Part of a small language model's weights: RMSNorm before each block, a variant of Adam for these matrices.
MLP neurons of a small language model. Each row is named by its layer, matrix (up: input weights; down: output weights) and neuron, and shows model dimensions 32-159. Each number is 500 + 40 x the weight over its row's rms, rounded and kept within 0 to 999. Numbers have three digits each.
After each neuron's rows, "fires on" lists the tokens most often at its 100 highest values on Wikipedia text that the model never trained on.

L6.up165:480518584451518521488493509527515543550459464551541505611535536515429514457538552517596503524479433485525491443513569485457524478475434492461480497487552490570472559449504454478467543494529511509515493557521477542573484498493541473550604527448431554553546532465558426512493534586469500538497496572497498523521423496466466437463496550469478531519474507444537516477543481476533490493480
L6.down165:483495403478431471497495462510409495441520508472543476533514525453511503550480543450469445482565495437536518484454447475494478491495423515595523473509541519459466486439509501505512491474449545432472474450487467517536593537518498454423422502589507490510533503500512506469504476452549477452428496479496438542508544512544456566596510454546502521487542460484461552486460517492474555523470
fires on: "ing", "ake", "es", " us", "akes"

L6.up54:551483523497467500504448504460475491528510508560467502575433450427631535489534469549490478472569518496556481457546465488524522531470541501481465469459520535453504507466465511507523528444467474506612459460437568488493479543531481524501549477497546550514501495517544513499457539548499505545440579561420464452534453464506520521548503542555456484569561534504549499439449499512482462495458
L6.down54:515533586531530468533551484461542465501553512531523501424436505572555510444482479471456559475454563488468492493486544512535536435572529486530516605439421542487486562533509528461568504472580490504475453478492535506502490463563525464558465524481485445510532517450478469490496453459437463522573546493605503444495441492583486448497573492441500562460511527460513543480506496474464520517508
fires on: "ic", "in", "\"", "p", "ax"

L6.up581:519486520511506540498515559519513493504465524529457531496448519452536532441523491551449449396578433510453469488497477442425547402456534520473473499463470516466583479443474456514516546583551459523584495506487480533540488506448469433567494544500539472505474444500562518475458531460523474553477468494506474483521457464502556437512420507495461469517427522458514564536489558564451539509455
L6.down581:515497544523582462478504501418455550496515453505565463474433485485547480529522556565525420524524504522424449533522541484535494512526518492449578510512539513516443525466541500484515514480521539507492476465464496552473442544453494430532531553459372496445573534542528531496544505544490589453547479488474635476559529484472513524475491567560436424486431507542503507486465462493482434468495
fires on: "u", "l", "in", "i", "il", "as"

L7.up303:495511551524548465526483503459490530509493472559511478444425464459532486520569473539488542483569483502465524513490562433496524458466472540540524529464535445505525546508528510530449549500547489450478452579550480546537502468445464528506489568575574492493423473518553564458469512503509494534519420564495443576519475529465525477459480516518498458504384512511537526536499520483483413505461
L7.down303:523455493444453520501446483484518587507578521496497490602512485532428443489562448547470511555510458500407519529483505540572580493480495518418507503468498507472535461474500509484543526526560542558538541462525478467496468484546472503512540454397466397495521574453428456610492457569481541538585497547469493502522506428488500490467559514537481501497572520518555517431473465524526576513501
fires on: "f", "u", "i", "″", " "

L7.up185:543488455417469476560605565498512469475523539493482485544505490547503456468506563443513493468467484505491493460516541493537474449488476469495490500569465457508516551554543504525508562516508508451508480528459527523459500516555517374450443536491470571547507541527537490525463495529584461455498487521567445467468489451507531567450512485469444435569549470471544509485517489496504569489459
L7.down185:474576559578506464584506471482564527500445484504451544507465496548451466484474506496491507427507514494528500489536445540437492488539535516442449419462479476522547486420459495474491503498530494507462504522534564498537506470480467521497554461449532510521507488444529500494532453515424557531518465552403543529477485581578455442574511474528482475466484509570508553509445522528562500551584
fires on: "ate", "g", "ug", "og", "th", "ag"

L6.up253:483543579435481585526517475544500519479453480543464463544447500475576508499524478439469501495452521530574548477527492478493514519507463470584488486530520542521502492521435525563457436425473490490491486476403600489553509530485481496499497509505423493522457516551505502517416513550502550527515502511497482515457493456512439463501576567574487473503430551540504535498584519515488542492486
L6.down253:480426486461549504444520519551500447489546536427480544558552545579500499445481474457487514481502471494485489496494580514481536510496405477530464524530527517472431488497508477442562563476465597505534455473500423564425515472509450513479456542470522462552478611537522495508457433451480492520594433386525482452468515464473451496535508504506503520478537518458498458475487457478504477553560
fires on: "p", " dep", " she", "ip", "up", "uc"

L7.up131:470451522469543449426521521546514498522469449514474519479516535538567481522536428442446547500485448524551432494547539532488488504451459453529518545486503436548542514436502400504472508506499489512471412516486550553503486484478495522574519461520486489469450454506541553397530552547522469499518470515560452531523444500588625461478556540536431588510496521487507500483510519439576439492490
L7.down131:438500526549461530520492529490540484400485545499510471520513490483460504486487533455518505435534519460459506510468515498572516537472554611496509492532503580409390513499453578471545566476508463427521487514472455451543497455495533419512480523500521508463505487542553492537502507573431501512516477494511474448461516471452549532514460503544549555479450450542514572560447531512478521564515
fires on: "ang", "g", "ong", "im", "ip"

L3.up312:532489481494510505467485486526542476462474481465503408460489509511469493539521487421509582552501547558539488512521516552401493498560401435478490459482536452463498520461401470510542509462509433449457513546450500505472449499456462432558476556435527511445431527526484508517495491441503516602494490456572485487383529485508492485516491590570540465495484481523543526497529478467498527493592
L3.down312:493527515461485459473501499497546516470527558541540570378556421481534483509506538577498498485476522509492455466517500510507455504520535521526509508512548532554418481511538549493467475510524521514560484531508509551489511505552495462534534518461535411573535476565465540474487469536410586483519453604489496499580453503474414512450463466489452530462539575465440485472496482478515461514448
fires on: " g", " G", "ag", " L", "ight"

L3.up124:601456503498546459588476568511527447484455495501532489450525486523581450535498458412518429513493498457502501539509501491450423503483454482542497531510468463523482538461476481510454488503587538572495504535545515510493412472441488477484489513512550509454485589517480448529468474501519506535495527454565475458478503510530544624541489547537522483487457457498485512504511509490386519437533
L3.down124:470522495558475487502498512466518559565541538561500519500478546537484577443433532483504538451559522498497487479543522468508437425550514498497545462494492503518518411464422509438515502496433515484463479576557445540447483524523511555455616529447457471593518505460540505487551502497464558438491410517505489510513453481501453422507474475581452459517466537513475552546500468438514380541528
fires on: " G", "g", " En", " J", " L", " j"

L3.up325:540445475477475520443414529516514514464519535483496558449495543509543499496452443450403507507468514536422446539540543582491468473465437469511541441532393479550515516491473470520451495532508558493483444487441563581524416502535436484524534529496430476485449532559529489491501519491495539462545552575514548450524440489506499506506443479499468513547471465467472550496502562502447475499535
L3.down325:441543471522520473474582477494568506480476469500528505593426489491459494486524518447531566479488477503494545454468466416478551452534605532499565512448579487455519458530469507525520497481450476472533499527555481490437537526426582522535512472441543493510485537474554515502497496527431446490422432405538476481490530480459542497526495439505468489447551484579501468541529452540521446500508
fires on: "\"", "ip", "g", "o", "ation", " X"